Part of a small language model's weights: untied embeddings, a variant of Adam for these matrices.
MLP neurons of a small language model. Each row is named by its layer, matrix (gate and up: input weights) and neuron, and shows model dimensions 64-255. Each number is 128 + 24 x the weight over its row's rms, rounded and kept within 0 to 255. Numbers have three digits each. A neuron's up and down rows have the sign that makes its largest values positive.
After each neuron's rows, "fires on" lists the tokens most often at its 100 highest values on Wikipedia text that the model never trained on; "fires in" lists the words (lower case) most often at its 100 highest values on Wikipedia text that the model never trained on.

L5.gate1272:154131135097149090086105133113146138128142131164146125114053091132129121144133107112125127108114129131150147130179200139129152145089141106102159162123129164130110119112095102120122133111072121174118110142093112103112118127129097109159139159126135123108166128153129130134100097143087106121086122155152104099109129134111101109124154117094116180127122157156126139113155126131105087126123128162083128131075122134094132141176139112127143133141107149152155137125128149140162148130080111133160113153105099134142132103122130127131139084129081132110109126116067164130148100096147129175
L5.up1272:129124101123121100121154099124080109129145117136143073126127144180151094138137157172115141134099147155150127110093124119139165132075119133130083116115149147128100083164153108080076122127145139105153146124144086122130149168138108118132156136115086103123088111154097139118165108121137123092129186159087082139123129134105084119159129149136132100092112086129138143125105117077164134169139112095135139149114114099171159108120153152134098110117130118100083106134118106144112131111152158108157122131154123096108130113104133174115133103116099117124138129127091112133158127116122092114
fires on: "American ", "ing ", "to ", "of ", "and ", "for "
fires in: "american", "to", "of", "and", "trying"

L13.gate1018:172135129126127100115158123133178122144135153173114088155164181137096140127146150119107160110092123109112122135122149133125112152108162141182092148160156150128123130126125143152113091147097119137099149117116150094122108135159130145136130104106120104145145114126113154094097148155148131167120196158158106160131121173097137145114094142103064138127123141143110162106136105152135100132155144136132121126133142143118135115129101135133120123115115123103092122200100122110143131118113117155130133122143112150172156114120141095142180098125109146109056089148103150120123154108156127104
L13.up1018:125161126067103127116123129139146134109106151143090124139115141131135119175126122101112158114111117104144148098138096096116154153111169158165115179158132106144188083134121115158093135114104133121106152134119088134146113129147092089140088113096161121152135154135113108132100153095146146157099137160124126139120131120153129103111146152105155152183126093155135159095125106136158130147120121154154091098168168134173160112142072114099141091116149161114121140167171173162117096100140149117120138104124141151107122173151140101097146137118114101123093120163095173147126115082135106139
fires on: "to "
fires in: "to"

L8.gate559:118169157152125113158128086098135128124123131096107149103101091126137134124118120132128104134104132123172140113106146139136116142109125143150115110156146108106140111136148121131164137130079126085139169113125121107123087126159153102110091153169113189101129115111103120072113100132119156148109137145150132153113116148096124140150116113144092141158097128134118106165106107127166095136140131117109108176062081117129098091156127143115132126110117163132116102128122068118084170143123143143134154141171168141139084117087164121139106087106130104103122119118108146163177129104126132128
L8.up559:121114131069122123092118131180144083145137152116106114131155088129153154112137122128146137103116131107151122149114110129119055192142116118149148126139114148152119119126110114124151125118108145143128118109126151103114144109124129100120163121158061139118174119106115117137135176142123141135089139143158117087059120173139120145147132149101133111136168148134105105119205138161089130141131092136163148126176111162125095127129139118131100100120087124138168123159096105104109120160153178132106078144180154105159149134117131126127127157128102144110149116143126111153142150150124123137
fires on: "an ", "of "
fires in: "an", "of"

L5.gate1243:121151090147151092085055096158131115153140135134119143131112136133121111086106175120113121106085116113140118113149166114127116145084097111131140164171144087137121099110142171107149139109110143126104138093132159128146186117132128120116116138119118156153135150154118133139130156176144131101128084151099137087104119167144176152148124134123148138139164140136100088132110146164163164128112115122139126172124162118129124113088111152088114174111148130112142118126110115114101093126146129123147084161068126144140115148079139144139121151114117134137170086075134138159151121141157162121
L5.up1243:105104135107118114124094104142161157120146113171129123138126096131111136148094153149187132087086129142131123136117138117132129133115128164138148121118121118131141095102152192120183101146131154085161170137161168138119134109149122101101112122139161091121162128140125102146121122134107141106148121149102128134103125122115166147151139125151138145140124109139073122128080129158115098165131174173136107138104146154129114105150117168126096108117154124075158075133131081159134101112159159112148117111121200125111123157143165142119102113130125110112131132134116131156094116144121126131
fires on: "served ", "Succeeded ", "it", "house", "owned ", "station "
fires in: "served", "succeeded", "house", "station", "owned"

L8.gate1036:127148135120151067125083106136163135155082129109112176124081116127136147109118134136125139118147150065118156098118133095159121125120127172136115137138148162084112101143134123141151128080110089103113151120123135099106118101181153084105135121129128188115140143114122154119147122114136164166095126188181101138114128131102132155147152112110116131129135154130118114143089105106144140144120133104130098139058107152145066118163134176138139129133104088109112099092157091129107161122082134123134131121136155117128113124122145111149105147095109115147131120115080123131145079120119139155
L8.up1036:161135120143136134145154137183126047116137180091110107134123109098147073114117121143136152126149122146117156142089105093168074156147166126112175137148142174108089122136082120154153170091114097126102119114127146124085115082119146150143142129163076117110105119133120088096138110108109101133087090151158087094112144142120125122181143152127134121120145144132155105107182137139078150159106140127137129138138119108123125162114122164112112144142106125127078139100120133132136125089130128137114098119137138121159145103142105170104168156120143093130127120130128127143129116167154102170
fires on: "an ", "un", "An "
fires in: "an"

L7.gate880:138123100105114090093156111113132078147123117172107106079115135129132120126145079177166129108124150125150125104088133138135092126109152105112077143128115137136120128128123101161140131133149108084090128110132165165145086148106116116086109140128100104112119133103137140131078129142090104149145121131119129146111163149093147143145104167105095137093120139127149127151141098122105147102133103134147128108128132077114120176137149117127096169159109119165117155153142170114173160121177117114120104153104109084147135159123141161125182135120071106097112157133129147131137151110126165102
L7.up880:164151123135123098106144079126150135150093120119106136104158082132144143137163132131096108110112126093148091113117147124124126095135145139130153146129165202158179175124124125123188139090149150106143137115123105142191122147128136114131153108133109105106113138123126107102117124101149138141124076151048125096144110088076075089112098107101117134137067142154123093164128138128117138122133110113133112115106137111122141141098109110159084108166136142127155101133122114109141167131139154144050119143133140119160092172131173138112097129118126104119120147147144158131170094148084139114
fires on: "to ", "which ", "that ", "does "
fires in: "to", "which", "that", "does"

L10.gate862:096120125115136108100120095117137139169168111107076135133141127156143131131108105150124122157087150133115141135139168124145170150156112149125115148156140080106089155143124113164069117125098101107064132130120163143151086118152127083122078122115115150140108103147157097131142120108103130095110145179175154167082160122116141159176120110118118129110111130112129152122171125134126089182131134113097107129072114133144104140176135118087131114112141099108140141123144121131125174151112124162155142117087120151112156120129165173164140083136110160131114139166146072115144125121110150094
L10.up862:128121118113157144133136163090094106151106148091146195129087134132110151139140127134131142094131154096141110113181139146125147134122093143132093146143134126099142117106167109118113126169124114122138104129126113145128166120152155143145130123119115137115135155116128127163119135130123119163083140127148146135107145126128162136141149150113153113121171134129142144135139108096126085144144139149121154137139104160118152104122118145165132125168125117131117120133140119077149125144093130146127158099161126089096163104165160133122108099139098165203093180101126141109134127134199143135
fires on: "be ", "un", "being ", "of ", "is ", "been "
fires in: "be", "being", "of", "is", "been", "was"

L8.gate430:167101112106141090121109100158176072200136148127121138129098160103117128112153121158148121094092155094118124132150128108134149157125140121175120115152161141160119150143116093153127106085101175156120168088110156125151103116155127149121088121121117132137123125122098154110103157132170145131109137188121098175126134157104152130113127113118145142105135152130127170103124105139126168138123090120153116108089132079117150151178111132123153120116117139104169144188141103134153149115133125129114111126166125152147109116135125107135177160139124146138079125126107124130158098145109120117
L8.up430:150122137144143107133114158123177126146137116115087158136135131131131105176158120103131107078098122102131103153152110113084152118105182135151110121160151177156162128151085108106115161132117129128136148118129147118171117140186073148185110132066116109145149161140103145123115147104128162125120176132115095141126106098123135120131138070156141177109140145137123127096092132143150149134138077119136090088120129114149136133149107168178139105105114157107124111162159088152126152116105174136087137090127144133112102145150135137170128142160143119107107116112121137147114087124103117141
fires on: "to "
fires in: "to"

L8.gate448:162120107076175116131134091140138087162136128159130130127126170110132116107137101124152143144100154106115155098127141106101106148151121103129110113155109113145090154121118135110108130145125150147075126117147141096112117104130159088114120122183099128106145145119152124117115128150102150111089094159153111125138119156140177184148104146106128115144161135127116152157104098128170149161171117157149100134100147096154129134161133104136133110150099094118149150133110128152124139078141111133119099152097176142134144131128139128129133116119121132129118103106096119148148112119090122114
L8.up448:138076163169176146137099114101083127138126067172151127148141129143133126160123119060155148150136141125102110113110149158080129129138108097097099129152107152155094108085150149120110148151161124128104126136140131109131154130118141091176128118158109093124166134113152107156124146145101141129116103107118114144137113118124157154145126103127130160128133119119136167120104138126160141136172106140098133149138157149146158099153123125172117073124107113138127145126109129114101132100133145124131142158127180122096151141118125120125120159172120136119142067132124123127132128099107073130
fires on: "was ", "is ", "began ", "first ", "started ", "of "
fires in: "was", "is", "began", "first", "started", "of"

L10.gate92:102131093134103133095107107151121069129123132089144153157128137139137144131101153123087107115126136117110179106110125103135113112155105144116154149172164112111161121143150095160159117095112100101112123110109120093145179122153109102115117121143125192148141154146137114089101118130129139075133101131173133118131166127117139122151144144089146137151125125132147124151153155121156143149132149156152135174117114117134088105076119147107138145059116128103134111126096120154141136166152077153097129093089112151124135121109082145175091102078168167176116127139098105127162060169087105100
L10.up92:108162132104143148099169139133128143124115130125087098068126115125132118158143123140141140116122093118178119144141130164134110141140152177143091098157102111120181164091128155168120141161146124135133115137174112102137158166129097127156103078187132134083123135161127137136125112116083099141090197120107163076121150119116158092136114133137069131135104140105138114112137061110159127096156081172119146117129125118102142086146121117152119137128099121103129158126119123094113163104140158126153112130145105185095153138125146125121119152108140148127113149083121118121138116143141155123
fires on: "National ", "of ", "on ", "World ", "International ", "State "
fires in: "national", "of", "on", "world"

L13.gate1103:171164098103109123127078127154139096131137152145128100149121168106108121135155104159113165080088107151151153115113118133116134152139138175120095116130142117156142103112121128174088101128131155134099096093139169117167146114127124123111139115136127090134150120143095167124097139136138123153145147141114138144135108174129106131094089152100148124119134122128138148111139095146168099131140092138138106053116149106092138132156078136120139108136114158140151133184127111099143115163085135160171115106112108121104099090123128116110145115164114153126104144114115173093139131108105126083
L13.up1103:104163097147143095104148110134142116177106156146073103184121145124111121138154140186106146118112130127146141100102092135117172131116134144143117080140126123130170162111102107142118171161132137112129122112129158140159120112159121118105117114084122095149168115173087091137104157123132180134114112161126093113102129129147106119133164156097100132148169178115138100120131101154141133120123111133145099063134131132111146101124104159154113095161112130130157091158143127142135098146098138151118103122163169101151116113147149127145092141154118112094084139124105139164122133139101083107
fires on: "to ", "would "
fires in: "to", "would"

L7.gate178:155120129062157136173141117146141148112106128136081119102104088113134113114092098141128089112089171136126098109095148144142082089121083112176094167148116109100101130136146171182126115105164117136117121139119159128112116087150125089127147118128111139078127149155107155127119167140084123136135101110080095099114205125129143118142108081115151127146112119103138138121103109093150179132159144119134182105161140132129146129129119075173124134121131116130137135111152151165144145083081137114120125154085132149111117168140155143133107118131127155115132147159181155120148138087146124123
L7.up178:137135114118146082131147146118190112080092100131103111117118129095085116110103091148109143130106142148138095155140140124112150117158129152103120143109113096145139072137131096136084156116135131151143130139128120139110115170129118109155143147118150143144125118143111136131139156122091157094126073138114107121111157106108146134110132158171141099141138117110141094138096112106160181163095104155123107138102111145112116100139096153131084126126118107121071125084128138119052184152155115157135118166115167169100161148114055147158135135124137112055164124122168111131076103137109109111
fires on: "Film ", "is ", "are ", "were ", "et ", "will "
fires in: "film", "is", "are", "were", "will", "yet"

L8.gate14:156139104129147115133137081135119086137128128133115110133129138108124134108131089167133148089109179105150156083129165117127103110178100092143127136133092114134101158109124111131108131101131149099075103131143126105108136072153125105145104099224113108102129132118145133126108131138097101120143111153138118126079134135144152139132111153098119134131134120117151120167137056124184125141145103200125086100127124121109159125178123119128134125130090119098158127129127141194107154111127142116152094135122151105165129153118126141122148110121110125104104119162124173136124149112072141103
L8.up14:163133163147163131149108115124074143121098086082127131130115125113103141143133078129135120081138183108169135074145147112109127094162086075108138146112133116102144141105130119149125166125153099116123094142148074093157154111155114099177126109161094123106093154121115108145146154101100115135137125104108111119123161084121113084115149105158151151149122087106162069129113128095161113132162093139084107117138106132145154118183121148175092130126141108075159103092155150161079138119095177107120117140158151109115113178128130172121101142148079131117134128134103130169119135145087144155
fires on: "is ", "has ", "are "
fires in: "is", "has", "are"

L7.gate467:157133120140163100065124132118154146136120125125110137119176143087169171100123138143117109120144139117124158068113115111095131109086145118118137154141140113167158063180100180140118140132148082139096123122075133099117120105143105080119110154180147160113136173124154110100117095090174131140089132136116150086114100110139123106144104154138152130152128126147120114124123104060154136088149131068160085129122095144148147125147151127150139115122105154116134147120120083151095125160122134127109155124123120110134120155106161120170110117091177147129121124140104110119120102115126143147
L7.up467:127096106150142084124134181129173095108139158114101087119151105085157140114168156135129146133118117154115146137106135105128106106116122123128177099163138090125155090164117138157135194127129109136085157112124148132155133156122084100116085135188133160155128178202160111155097118118114121162134111160115110130148121134157162102173146175104149109149112145125159099113154096134117140115098145126163091098093118101119142160121116072122168144110130093124112131144142159129148154141136118155120121135143103146155152118110111115158165118110130162128088116120128134148139095120140141125
fires on: "on ", "of ", "to ", "for ", "about ", "in "
fires in: "on", "of", "to", "for", "about", "in"